MLP neurons of a small language model. Each row is named by its layer, matrix (up: input weights; down: output weights) and neuron, and shows model dimensions 64-127. Each number is 50 + 10 x the weight over its row's rms, rounded and kept within 0 to 99.
After each neuron's rows, "fires before" lists the tokens most often just after its 100 highest values on Wikipedia text that the model never trained on. A number after a token or word is its count.

L7.up1039:53 52 45 33 58 40 49 52 46 66 36 42 58 46 57 40 61 56 56 57 55 48 35 53 32 39 56 61 47 50 55 47 49 38 70 46 41 52 66 51 66 57 50 52 60 55 51 67 58 53 36 53 58 39 52 43 47 55 53 50 38 55 69 60
L7.down1039:43 41 57 57 45 50 39 45 39 52 67 66 52 62 30 55 55 42 45 55 57 47 47 70 63 61 45 43 38 60 45 45 58 25 33 56 46 61 58 37 58 46 39 38 35 45 62 47 59 38 45 52 53 70 52 57 41 49 48 51 64 58 60 41
fires before: "\n" 63, " " 10, "---|---|---|---|" 7, "-" 6

L7.up366:47 52 40 36 72 67 38 62 49 66 45 29 48 56 54 42 56 46 65 92 49 45 65 55 47 54 56 36 75 53 56 34 61 58 38 71 56 35 43 43 45 41 52 42 39 58 67 40 54 61 51 42 61 55 53 38 35 42 40 34 57 45 51 39
L7.down366:40 62 45 50 62 59 35 50 40 41 49 45 35 42 32 59 51 54 46 20 56 61 33 49 55 36 68 47 72 62 36 48 57 54 39 46 37 35 65 50 49 46 57 47 45 49 50 50 58 64 62 55 30 52 37 41 52 47 56 49 70 45 49 51
fires before: " |" 52, "s" 9, "." 4

L4.up597:53 50 60 59 53 48 58 56 55 56 49 48 51 57 56 53 47 48 38 31 45 67 48 69 46 69 29 64 44 52 81 49 44 46 49 43 45 51 36 51 39 52 54 68 35 51 60 65 56 53 50 52 59 49 44 49 52 39 51 53 69 57 50 44
L4.down597:57 24 42 63 44 49 56 57 50 41 59 49 53 46 49 56 47 45 56 38 49 53 56 45 47 50 46 43 52 53 57 65 66 44 47 49 26 56 47 63 47 64 32 52 48 53 67 51 39 43 51 33 44 49 61 54 58 58 63 58 45 56 32 65
fires before: "," 20, "." 14, "ain" 10, " |" 8, "y" 5, " (" 4

L7.up1148:55 43 31 40 44 46 61 50 30 60 42 48 51 49 41 48 49 47 55 66 49 44 41 65 52 54 51 64 69 40 58 41 40 37 59 65 42 47 52 73 39 40 45 46 26 58 75 55 55 68 55 51 46 51 52 52 61 27 49 63 34 56 44 49
L7.down1148:64 53 50 51 57 58 52 47 59 53 62 38 50 38 44 48 61 21 41 58 59 38 54 49 57 56 50 55 40 52 67 46 73 66 60 54 62 46 62 48 53 70 61 58 46 58 34 50 73 51 52 39 67 43 48 58 46 34 49 45 50 60 56 56
fires before: ":" 20, "." 13, "al" 10, " |" 8, " of" 8

L5.up784:33 63 41 56 50 51 46 57 48 43 43 44 53 45 52 73 64 42 50 36 68 44 51 40 46 37 50 50 41 69 43 55 59 48 56 54 51 47 37 45 37 50 67 49 35 42 50 50 47 38 61 76 40 46 45 46 54 49 52 34 39 44 57 30
L5.down784:51 74 43 40 37 55 65 27 60 41 46 36 67 78 41 48 53 59 57 58 58 48 64 42 48 55 48 51 29 50 32 39 40 53 50 56 50 52 52 49 55 25 38 45 59 60 33 55 47 50 59 39 47 35 54 49 51 40 40 28 37 41 61 61
fires before: " |" 29, "," 15, "ian" 4, "ia" 4, "ent" 4

L7.up526:53 60 46 55 46 30 39 36 31 58 45 48 42 23 29 49 48 57 30 43 49 62 62 63 45 49 59 39 43 37 65 41 56 53 43 61 48 53 47 34 39 62 39 38 58 45 64 40 52 49 69 56 53 48 59 49 54 52 57 53 45 50 40 43
L7.down526:41 50 47 30 52 50 65 63 56 29 54 30 43 38 42 46 38 54 44 60 51 42 61 43 44 42 57 49 59 56 52 59 59 54 63 39 52 66 45 38 58 64 56 53 40 64 36 54 29 40 55 49 33 49 66 46 53 49 62 46 50 46 52 53
fires before: " |" 71, "s" 4, "." 4

L5.up1211:41 47 65 52 44 50 36 53 47 51 57 67 52 43 26 56 36 52 50 36 45 35 54 39 41 55 41 49 53 66 70 50 46 33 58 54 46 37 41 41 60 58 43 42 47 50 58 62 52 52 43 52 49 42 65 30 62 52 48 58 63 51 54 56
L5.down1211:50 41 53 54 52 45 44 40 44 44 53 58 55 46 44 47 47 40 55 50 35 48 61 44 48 49 39 43 46 50 42 38 39 52 36 56 42 42 47 37 49 32 43 43 58 38 60 50 59 50 58 58 39 61 49 36 49 56 55 40 68 53 34 62
fires before: " |" 33, "Q" 10, "32" 5, "round" 5, "s" 5

L7.up420:34 62 65 52 47 45 50 57 45 56 50 52 25 42 53 70 41 41 69 50 55 37 39 45 44 43 58 46 62 60 61 57 46 31 49 60 58 56 40 38 38 64 63 51 39 37 39 53 55 47 30 37 47 45 44 63 52 39 30 56 55 49 49 67
L7.down420:40 46 55 43 38 42 32 45 55 64 43 43 45 67 45 67 53 41 50 35 66 62 48 60 42 64 46 40 60 69 64 62 48 33 29 66 35 60 36 37 63 37 55 35 40 46 58 48 52 57 37 38 46 50 54 61 50 67 47 51 47 67 42 62
fires before: "-" 84, "\n" 12

L4.up611:58 42 46 37 37 67 36 55 41 47 55 42 47 38 51 56 43 41 49 48 57 54 28 52 76 44 54 62 36 55 50 62 43 55 56 50 60 28 62 49 40 55 51 40 42 56 58 51 40 38 53 37 36 52 45 49 56 37 61 59 64 56 27 48
L4.down611:71 64 49 48 50 66 61 50 35 40 47 41 39 46 54 38 69 45 40 59 61 61 49 65 73 39 58 57 42 40 56 59 71 46 48 44 55 35 47 49 65 64 56 67 57 53 49 43 49 49 40 40 47 51 54 47 34 42 52 58 69 40 41 59
fires before: " |" 25, "," 14, "." 12, "\n" 7, " and" 6, "ian" 5

L7.up1305:43 49 28 41 65 58 53 46 51 59 49 49 45 37 46 53 70 38 68 46 50 61 41 48 49 55 56 29 50 40 63 33 61 50 49 45 36 49 54 46 66 52 56 43 55 41 65 37 58 45 56 44 68 41 52 31 40 42 43 59 60 52 40 36
L7.down1305:73 47 59 58 31 51 37 51 49 41 61 59 63 45 33 53 41 63 41 50 57 47 52 54 53 45 42 45 73 52 62 35 62 44 48 41 58 42 65 45 41 49 50 57 50 62 52 45 58 33 52 53 38 29 43 44 67 65 48 55 54 44 63 65
fires before: " |" 50, ":" 10, " " 8, "," 7, "." 5

L7.up1216:44 32 62 41 56 62 51 64 65 42 58 47 60 52 44 32 56 34 57 46 67 47 59 40 58 45 40 40 48 46 54 52 54 74 52 56 45 58 52 55 39 59 46 61 65 44 60 59 41 28 53 38 48 50 27 59 35 44 54 27 39 50 58 48
L7.down1216:57 35 49 47 58 41 59 66 45 49 55 53 67 41 56 53 54 59 50 38 49 39 37 50 48 45 53 52 62 51 34 58 26 51 53 40 52 51 38 40 47 36 67 47 43 35 55 52 56 56 56 43 65 72 45 49 62 64 59 69 69 45 37 51
fires before: "\n" 34, "-" 29

L4.up369:39 67 47 51 46 51 59 60 64 67 60 78 43 51 51 61 41 36 46 27 59 56 45 47 60 56 56 41 60 77 68 38 35 58 54 69 37 45 38 43 56 54 45 56 54 47 59 59 43 52 75 65 40 66 36 60 55 53 46 51 46 48 60 53
L4.down369:44 43 54 48 52 53 49 70 57 37 45 60 65 64 52 54 51 54 57 63 50 56 37 43 48 48 63 66 51 38 47 51 56 54 55 30 44 48 38 45 37 43 47 59 61 52 42 65 65 69 57 54 41 37 34 46 52 58 45 60 62 65 53 67
fires before: "s" 22, "." 12, "ence" 12, "ent" 6, "ct" 5

L7.up844:52 49 59 67 49 55 43 37 44 57 48 48 40 21 57 64 49 66 48 47 62 53 63 54 48 37 54 40 61 50 64 51 59 69 50 60 36 55 41 39 27 44 56 62 46 68 57 53 70 51 50 55 39 67 36 56 50 51 57 32 39 44 40 42
L7.down844:51 58 70 40 58 64 42 51 50 42 73 31 31 60 55 49 51 55 44 60 39 49 60 49 46 42 39 49 47 50 61 45 35 48 52 65 46 48 59 37 66 27 49 54 64 71 61 51 42 42 60 43 41 52 47 58 43 44 55 44 54 38 39 47
fires before: " |" 28, "io" 12, "–" 9, ")" 8, "ran" 5, "." 4

L7.up785:29 59 50 35 49 64 43 59 37 28 48 32 57 51 32 46 54 52 52 56 54 49 57 46 63 45 49 33 41 60 51 53 50 25 47 49 32 65 47 55 45 51 48 52 33 41 47 47 60 51 50 58 44 33 44 57 23 32 40 36 41 33 26 49
L7.down785:57 57 60 59 64 31 45 32 43 65 51 45 47 55 52 61 52 52 53 48 44 43 52 64 38 41 56 38 49 57 50 42 38 86 38 52 48 63 66 50 54 44 60 60 56 58 67 69 57 30 48 39 48 46 45 45 55 51 54 56 30 54 63 63
fires before: " |" 41, "–" 7, "th" 4, " July" 4

L7.up633:63 35 41 45 47 42 40 56 55 60 57 32 60 68 59 54 36 52 40 56 38 47 59 74 54 46 34 37 49 51 66 45 66 43 55 46 47 51 55 67 43 35 48 50 36 33 68 56 43 58 51 49 53 67 52 44 46 46 48 39 35 43 68 41
L7.down633:67 59 54 62 46 63 37 55 63 46 41 38 58 57 51 54 46 62 56 63 63 46 54 50 60 34 24 43 62 50 60 46 66 42 49 56 53 61 58 60 53 65 50 57 43 46 59 53 60 62 42 73 59 47 54 59 51 36 45 46 56 53 60 45
fires before: "s" 23, "al" 14, "ate" 7, "ies" 5, "ical" 5

L4.up428:39 44 63 69 32 57 36 48 53 54 48 55 52 46 54 62 49 56 63 55 51 51 47 45 53 43 68 58 42 45 36 45 48 36 53 33 43 53 56 69 39 36 46 47 52 57 64 44 49 53 69 46 39 33 54 42 40 73 43 67 32 31 71 45
L4.down428:67 49 34 44 55 39 48 39 47 60 23 25 59 37 57 61 50 54 63 39 47 64 56 66 58 38 48 58 59 66 60 44 58 39 59 46 41 35 40 50 68 63 69 60 56 53 66 36 57 22 51 45 37 50 49 51 35 45 62 40 47 55 41 48
fires before: "s" 65, " " 7, "le" 4

L7.up1034:42 51 42 57 61 37 53 50 41 56 60 39 64 60 51 66 56 35 42 56 47 52 50 51 34 48 47 20 50 42 56 50 50 54 45 54 62 71 49 47 54 51 54 52 46 39 52 32 50 29 52 54 57 64 44 46 44 41 50 54 58 40 48 36
L7.down1034:67 84 30 51 48 52 64 62 44 43 45 38 48 42 40 39 60 40 39 42 43 37 48 70 54 61 59 48 35 45 55 36 63 51 70 55 51 54 60 42 47 49 52 53 50 55 44 49 48 61 51 43 63 51 51 43 55 53 50 48 47 48 46 28
fires before: " (" 22, " |" 14, "%" 14, "es" 12, "ed" 6, ")" 4

L7.up1411:36 55 26 62 51 53 63 53 31 56 42 66 54 48 56 66 45 52 64 26 65 45 52 58 52 57 51 52 61 48 35 54 50 50 50 62 74 53 37 51 55 49 49 47 34 50 46 60 43 38 55 49 39 64 55 48 55 37 55 60 44 43 49 44
L7.down1411:63 55 59 40 60 49 52 56 53 60 48 58 55 52 43 54 58 34 68 48 53 41 46 41 64 47 58 53 44 44 50 58 58 55 61 54 55 26 44 51 59 59 45 48 60 66 56 47 66 61 45 40 62 46 47 41 36 44 58 45 30 43 47 52
fires before: "ed" 20, "s" 19, "ated" 6, "ation" 6, " |" 5

L4.up84:42 40 46 81 48 61 47 54 37 46 61 54 44 42 40 46 50 43 51 40 61 40 50 53 44 45 58 32 57 60 47 56 62 47 46 49 55 64 40 35 49 56 54 63 46 51 55 53 54 45 51 44 59 41 41 64 39 41 41 45 31 48 49 47
L4.down84:50 59 48 44 47 58 48 53 37 53 67 49 63 52 50 54 50 47 65 44 20 51 62 59 48 43 46 39 46 48 57 46 55 31 34 55 61 42 58 57 35 55 50 67 68 64 51 47 44 34 35 60 48 49 43 46 69 45 33 51 44 47 58 43
fires before: " |" 64, ";" 6, "," 5

L7.up1037:34 62 59 47 66 19 52 55 52 30 41 36 42 58 50 59 52 48 56 48 39 56 55 54 45 43 64 58 59 62 36 59 39 46 41 49 58 43 33 76 40 55 43 58 46 29 33 53 56 57 52 53 63 38 53 49 57 49 45 48 60 46 35 60
L7.down1037:58 26 54 44 36 65 50 46 56 59 58 43 54 38 52 43 53 49 60 43 52 39 38 42 57 49 58 36 46 49 49 35 56 45 53 62 49 64 26 47 52 52 58 58 40 51 55 56 54 53 25 54 45 61 44 63 43 38 38 68 43 63 31 47
fires before: "-" 92, "\n" 8

L5.up1309:35 60 54 49 44 48 37 40 60 51 52 72 63 46 49 45 35 46 70 61 45 56 32 60 36 48 58 75 64 56 49 38 63 23 62 43 36 44 58 39 42 28 75 45 45 59 47 44 45 39 56 42 63 58 49 54 34 46 42 59 74 49 63 48
L5.down1309:69 39 39 55 53 59 27 51 47 54 50 52 47 58 64 61 56 41 45 46 50 47 58 56 44 41 49 50 56 49 33 34 54 28 68 32 61 56 49 48 34 54 63 48 63 36 75 75 44 44 67 48 40 40 60 44 40 59 51 60 66 49 49 49
fires before: " |" 41, ")" 7, "ent" 5, ";" 4, "q" 4, "ted" 4

L3.up643:48 64 52 51 69 44 37 59 53 55 38 52 58 60 63 57 49 44 38 50 40 55 58 58 47 69 63 52 41 48 61 49 44 50 31 66 48 34 54 66 55 62 65 54 48 52 58 54 50 65 38 43 57 41 73 36 55 25 52 55 52 65 44 64
L3.down643:55 46 74 55 39 45 62 34 44 42 50 57 44 58 23 54 54 47 48 56 41 50 51 58 63 48 53 49 36 57 44 68 46 52 41 55 54 46 50 41 52 51 59 66 58 59 58 53 60 31 54 68 46 41 45 46 64 44 58 62 53 65 53 57
fires before: ")" 22, "," 16, ")," 9, "–20" 7, "." 6, "\n" 5

L4.up1346:41 64 44 48 41 58 31 64 55 65 46 51 50 53 56 39 31 34 39 46 74 62 47 68 64 59 49 68 50 46 49 67 54 46 59 37 58 52 64 39 59 46 57 50 63 42 53 64 47 57 49 57 43 53 59 61 54 68 51 38 56 45 63 34
L4.down1346:54 52 65 53 47 55 68 52 40 64 47 32 53 48 62 51 40 39 43 46 60 59 49 71 45 49 65 73 43 37 56 54 47 50 45 54 65 42 79 37 50 43 46 55 62 47 55 46 44 57 37 61 29 54 57 65 26 58 66 31 46 65 50 54
fires before: "," 40, " 19" 22, " |" 6

L7.up41:49 53 49 62 62 48 58 61 63 73 42 57 49 76 62 50 54 55 47 56 62 36 64 55 41 38 59 40 56 51 53 40 72 50 61 38 60 60 38 48 62 40 65 30 40 51 58 43 57 52 51 45 46 57 52 55 40 59 66 52 39 56 42 50
L7.down41:53 44 42 42 34 54 64 56 44 33 53 51 49 59 46 48 63 70 34 46 48 51 63 73 53 42 68 44 40 43 66 50 62 29 58 48 42 49 46 55 39 44 51 54 47 57 38 49 44 58 68 46 36 54 44 73 47 49 48 46 56 60 52 54
fires before: " |" 57, ")" 5, "." 4

L4.up1522:45 57 51 50 18 58 52 61 61 35 35 58 56 39 68 52 43 29 52 34 53 45 48 52 28 63 55 47 49 61 50 42 54 45 33 70 41 38 49 53 41 44 48 62 44 61 46 31 71 57 71 35 64 39 51 50 45 59 60 63 39 57 50 57
L4.down1522:72 61 53 60 64 53 40 58 51 45 52 41 70 48 54 63 62 63 58 48 54 31 41 52 56 44 41 33 45 50 39 52 44 53 68 55 53 48 45 52 53 49 55 46 47 50 58 73 44 59 33 58 52 56 61 49 49 59 34 38 43 47 46 48
fires before: "s" 25, ":" 10, " in" 6, " of" 5, " " 5, " was" 5

L7.up1422:44 41 56 52 60 45 55 56 48 53 54 37 43 58 38 54 53 48 56 48 43 42 68 45 50 52 47 45 48 45 52 40 41 39 58 36 42 37 40 41 53 46 61 41 43 42 41 52 54 59 60 69 71 60 51 46 60 43 39 54 66 49 49 44
L7.down1422:66 44 54 57 56 67 35 68 42 51 54 39 66 39 55 52 44 49 58 64 33 61 33 60 49 64 58 40 36 73 52 62 55 35 33 48 28 48 49 53 56 42 53 39 50 48 56 32 60 46 60 49 30 68 55 60 40 53 53 44 45 46 59 56
fires before: " |" 31, "." 11, "2" 10, ";" 9, "3" 8, "4" 5

L7.up939:46 45 51 28 36 57 50 63 52 62 78 59 64 48 61 49 52 53 60 48 54 48 37 47 43 61 35 37 33 67 56 58 39 58 35 42 45 56 52 55 45 40 47 54 60 44 45 43 48 65 36 46 40 47 43 68 43 56 32 44 30 45 43 78
L7.down939:50 45 53 62 47 43 34 57 41 66 59 46 53 59 26 45 63 39 46 20 59 46 55 67 37 64 62 57 42 62 47 50 32 43 67 61 53 51 54 53 45 58 54 32 53 43 49 43 62 56 39 57 48 65 52 57 40 52 58 48 45 53 33 62
fires before: "-" 47, "\n" 20, " of" 16

L7.up985:57 50 58 47 34 50 39 51 55 28 58 55 55 43 51 47 56 39 56 58 37 50 51 62 53 60 58 37 54 58 62 48 69 52 49 45 57 52 61 49 54 53 55 40 51 55 44 51 39 55 53 47 32 46 54 56 55 56 52 47 13 62 36 55
L7.down985:35 38 52 60 36 67 63 45 39 50 59 56 57 42 63 61 63 60 39 58 53 70 53 37 59 56 52 41 53 50 45 36 45 41 59 54 53 45 43 57 28 59 48 58 58 55 48 55 44 57 35 58 45 48 47 50 58 47 62 46 63 60 51 35
fires before: "s" 45, " " 9, " ==" 7, "===" 5, "==" 5

L3.up1142:54 53 38 49 51 49 66 50 57 50 39 47 51 61 55 46 46 40 59 18 73 43 63 59 51 46 53 54 47 66 38 41 43 61 46 62 68 50 47 54 48 65 50 56 53 54 63 66 41 42 40 52 38 48 42 63 48 66 63 53 46 36 59 32
L3.down1142:40 41 60 54 55 47 66 55 61 59 38 40 42 40 38 46 41 31 46 44 59 48 43 53 46 45 41 75 43 42 66 41 46 52 62 41 55 63 54 40 56 49 62 62 32 58 58 58 49 67 57 44 52 41 48 61 42 66 64 38 54 39 58 53
fires before: "\n" 35, "-" 12, "ur" 8, "C" 5, "L" 5

L3.up150:43 62 54 43 27 52 36 42 58 38 44 32 39 57 48 69 52 35 62 66 49 55 54 57 51 38 44 43 59 40 53 59 50 38 38 62 51 42 47 67 53 42 45 64 62 33 47 31 49 32 51 50 51 45 61 61 50 49 47 45 62 52 39 44
L3.down150:36 60 36 49 45 51 34 52 40 54 36 52 65 53 51 62 44 48 63 60 58 43 71 53 35 34 44 48 47 80 63 41 56 54 50 49 59 53 41 54 58 72 47 55 42 50 71 61 68 47 47 59 64 47 57 36 57 38 41 47 42 58 54 50
fires before: "ated" 16, "ed" 13, "ator" 11, " \"" 6, " |" 6, "al" 5

L7.up257:39 57 58 48 61 64 28 59 57 55 66 53 49 54 64 46 42 59 52 54 63 54 49 39 52 42 57 46 63 28 64 42 66 48 40 52 60 55 70 40 54 23 65 69 52 57 48 50 40 40 48 50 65 63 42 39 51 51 41 63 59 60 47 51
L7.down257:70 48 41 54 59 62 45 54 53 50 53 48 46 45 39 50 56 46 32 50 52 49 62 54 35 58 29 58 57 52 50 37 39 44 73 63 50 57 47 58 59 48 60 50 57 61 42 39 40 48 42 46 50 56 41 54 43 66 44 52 58 55 50 53
fires before: " " 30, " 0" 27, "A" 4, " 1" 4

L7.up1229:50 55 45 51 59 46 36 61 57 58 60 39 62 50 53 48 57 52 44 64 45 56 47 53 33 50 45 57 38 61 51 29 49 41 58 52 53 48 54 60 56 36 52 41 65 60 52 50 81 42 56 66 48 77 46 35 48 53 48 33 48 47 64 46
L7.down1229:59 43 39 47 58 41 40 36 31 35 60 60 48 43 57 68 40 43 47 48 63 41 70 60 64 46 59 44 50 56 50 34 48 62 28 47 60 53 61 43 52 60 49 58 56 59 34 65 26 51 53 43 55 57 71 42 41 62 45 58 41 61 49 54
fires before: " " 28, "\n" 18, "|" 9, " 100" 6, "." 4

L5.up1453:59 56 36 62 55 55 45 68 59 41 53 60 57 48 58 32 56 34 61 55 48 50 62 63 62 45 33 51 56 41 66 54 41 44 68 39 50 43 45 57 48 52 45 44 50 58 50 55 62 54 28 38 60 60 66 46 44 40 51 56 44 41 49 40
L5.down1453:42 51 47 55 45 43 40 51 43 34 64 58 46 54 43 52 63 52 64 58 47 49 56 49 47 60 74 65 43 63 75 50 53 44 40 47 61 60 44 50 42 45 69 41 65 45 64 66 68 52 42 55 63 53 41 71 51 43 56 52 53 46 44 39
fires before: " |" 60, " by" 5, ";" 5, ":" 4

L3.up1478:40 54 44 24 61 47 43 42 59 54 57 37 28 46 49 44 31 53 58 63 43 52 42 53 44 58 43 32 62 43 62 58 34 45 33 50 52 38 29 24 48 43 49 45 48 48 53 60 49 72 54 49 47 42 53 57 61 69 42 42 61 50 44 45
L3.down1478:48 67 53 50 50 46 46 40 52 53 33 56 44 46 24 51 60 62 59 38 34 36 57 52 42 45 60 65 40 82 34 57 53 60 36 54 50 58 53 57 53 46 63 47 58 43 53 54 52 60 51 60 54 62 51 60 39 28 47 47 50 51 22 56
fires before: "-" 31, "\n" 18, "=" 17, "M" 4

L7.up835:43 55 48 56 56 65 54 37 66 31 57 54 53 40 50 49 70 49 50 36 45 56 39 40 42 42 54 58 53 38 31 49 44 61 65 57 57 50 64 51 63 38 32 56 66 57 61 66 71 48 30 32 44 60 55 49 50 39 41 37 53 55 57 58
L7.down835:59 66 58 61 43 62 27 65 53 49 54 51 53 63 34 56 49 42 56 46 38 58 50 42 67 57 46 58 51 65 63 41 57 38 57 52 55 38 48 59 53 40 49 60 64 45 57 55 46 59 46 58 54 59 62 72 35 58 38 45 54 32 58 30
fires before: "\n" 30, " The" 21, " It" 16, " He" 5

L7.up1439:39 66 58 40 37 68 42 51 33 56 38 67 57 59 37 48 54 59 41 38 42 48 52 59 43 41 39 76 70 65 40 49 68 55 41 57 38 58 65 48 44 63 48 53 29 48 44 52 54 45 53 49 65 55 63 70 60 55 44 63 53 48 39 48
L7.down1439:74 25 30 55 44 54 33 52 49 42 56 34 66 40 41 59 48 33 45 56 52 47 35 48 52 49 51 54 51 43 56 46 45 48 39 56 57 48 47 50 57 47 57 51 55 71 42 62 56 56 50 50 43 51 51 66 52 31 51 66 59 34 42 54
fires before: " |" 43, ";" 24, ":" 7, "\n" 4, " —" 4

L7.up411:52 57 56 53 51 47 50 49 61 42 65 62 56 56 51 37 38 47 45 36 46 35 57 39 39 43 71 73 64 60 47 42 34 41 48 56 53 59 58 19 48 52 49 54 56 43 40 58 54 54 58 28 48 47 52 42 62 57 39 53 61 54 44 75
L7.down411:46 62 60 47 53 49 34 41 56 49 56 40 34 59 31 51 68 53 47 56 42 66 70 59 53 47 30 59 38 60 51 55 31 48 42 55 53 58 58 52 46 42 44 54 46 46 57 52 57 62 26 68 63 58 55 36 45 51 63 48 52 45 52 37
fires before: "\n" 22, " The" 16, " In" 6, " He" 6

L7.up823:70 43 45 43 31 49 49 50 52 46 52 42 31 55 54 45 54 59 44 44 31 53 54 59 53 51 51 45 43 63 55 58 40 53 41 44 43 56 43 51 39 65 37 52 46 48 43 59 52 75 39 23 41 52 52 49 45 47 48 25 52 74 50 69
L7.down823:46 53 44 55 51 49 45 42 50 58 56 48 47 54 44 47 36 61 44 32 56 51 54 53 45 42 46 46 55 75 48 65 63 50 55 61 56 44 49 57 56 52 49 40 48 52 46 57 63 56 68 53 42 73 47 54 55 38 32 50 60 45 48 45
fires before: "-" 46, "\n" 13, " |" 4, "n" 4

L5.up1464:59 46 57 63 36 48 42 61 37 57 64 56 47 39 58 76 51 30 47 62 64 42 44 71 65 38 53 47 43 65 41 53 40 48 55 30 59 51 54 64 55 45 46 49 46 58 55 50 48 46 61 43 50 55 62 52 41 67 60 46 38 29 64 33
L5.down1464:50 43 39 50 75 49 50 57 64 47 60 45 33 76 43 44 43 40 64 41 45 56 52 44 60 53 44 67 56 61 34 44 62 47 52 68 47 64 39 39 50 48 59 55 48 47 52 53 34 54 50 59 28 23 37 73 47 43 55 60 65 47 39 49
fires before: "\n" 59, " |" 13, " 19" 4, " " 4

L7.up1217:59 70 53 39 47 60 64 54 43 48 55 39 51 60 50 71 51 44 54 46 39 49 39 59 73 53 55 54 62 51 71 56 34 59 71 65 29 51 50 62 45 73 47 40 62 49 50 52 44 40 66 65 31 56 43 56 56 32 52 53 57 63 59 47
L7.down1217:61 53 42 54 41 50 40 61 51 54 49 56 30 52 37 49 43 41 55 36 40 34 55 44 58 44 44 45 46 70 60 50 53 50 42 59 57 41 50 38 66 65 31 57 41 42 47 40 43 49 62 45 59 62 36 58 45 44 61 53 42 36 33 37
fires before: "," 23, " of" 20, " to" 9, "." 6, "s" 4, " at" 4

L3.up156:53 28 63 49 57 38 61 60 54 45 56 39 58 44 42 47 63 58 53 49 53 55 47 58 33 54 52 52 58 61 42 52 48 47 43 44 46 51 57 41 50 44 55 45 44 44 44 66 48 60 70 51 40 50 61 58 29 59 24 57 43 50 50 52
L3.down156:40 49 55 50 41 41 53 50 60 42 52 54 41 49 57 63 44 42 54 48 50 32 44 47 50 46 56 46 40 50 46 45 47 63 64 60 53 41 40 53 50 55 47 61 50 44 24 31 60 36 55 40 44 58 37 63 50 46 59 55 59 50 54 51
fires before: "\n" 59, " 0" 10, " —" 6, " " 5

L3.up556:40 50 50 49 45 53 51 51 33 64 56 36 52 36 41 44 50 48 44 49 61 33 58 46 62 38 44 30 50 54 59 38 42 50 65 29 44 60 52 61 27 69 53 41 49 47 35 30 51 47 56 50 50 57 55 41 65 34 45 66 53 55 45 50
L3.down556:50 48 62 51 71 47 59 52 39 45 40 35 48 63 38 47 52 38 48 63 50 56 40 47 57 51 36 67 40 60 27 70 39 52 37 60 55 46 67 51 63 56 68 54 49 60 43 33 55 34 42 62 51 51 52 45 33 36 45 46 61 44 47 48
fires before: "4" 17, "5" 13, "7" 11, "8" 9, "2" 7, " |" 5

L3.up345:45 39 58 48 58 49 44 40 54 48 56 46 45 66 44 63 50 47 43 51 61 45 56 49 42 45 47 48 68 66 50 58 66 65 44 45 52 63 39 56 48 68 49 59 40 53 48 34 51 43 71 39 53 37 49 52 26 52 50 66 61 63 56 50
L3.down345:44 43 43 46 54 49 65 48 34 39 41 55 67 54 55 44 48 50 57 42 41 43 35 62 48 44 41 58 47 69 53 55 33 48 57 45 32 50 55 54 48 67 54 63 56 51 58 34 31 51 27 39 54 51 35 59 60 58 47 52 77 44 56 60
fires before: " |" 33, "s" 20, "r" 5, "." 4

L4.up50:53 59 49 40 33 67 63 68 54 36 46 34 37 54 61 54 45 70 55 45 51 42 56 54 64 55 49 49 62 64 61 38 58 38 39 39 56 37 39 57 40 46 47 61 39 52 81 66 42 57 58 46 54 60 71 49 44 53 33 45 29 40 58 70
L4.down50:57 53 42 48 44 53 48 61 22 50 44 44 38 63 58 53 60 40 42 47 50 45 78 32 55 44 38 55 50 55 56 66 48 65 66 47 52 39 54 43 56 58 52 56 66 46 63 56 51 32 41 40 59 58 58 52 55 57 49 59 47 32 53 56
fires before: "s" 37, "ical" 14, "ic" 10, "b" 5, "ies" 5

L7.up298:36 37 57 39 62 48 51 36 46 40 53 49 45 34 47 38 40 55 50 29 59 55 52 54 38 45 44 62 72 41 55 55 50 51 48 54 55 67 66 33 37 58 44 35 55 52 52 51 45 46 54 54 56 54 64 35 41 55 50 50 56 31 40 46
L7.down298:61 59 58 57 37 41 44 41 53 38 42 62 37 41 55 47 49 47 36 45 31 46 38 61 58 66 63 52 47 52 43 54 49 38 43 55 38 44 51 69 44 76 35 43 60 45 43 41 41 61 71 46 42 48 54 55 60 39 62 55 46 34 43 57
fires before: " |" 31, "38" 8, "36" 6, "tic" 6, "ed" 5, "32" 4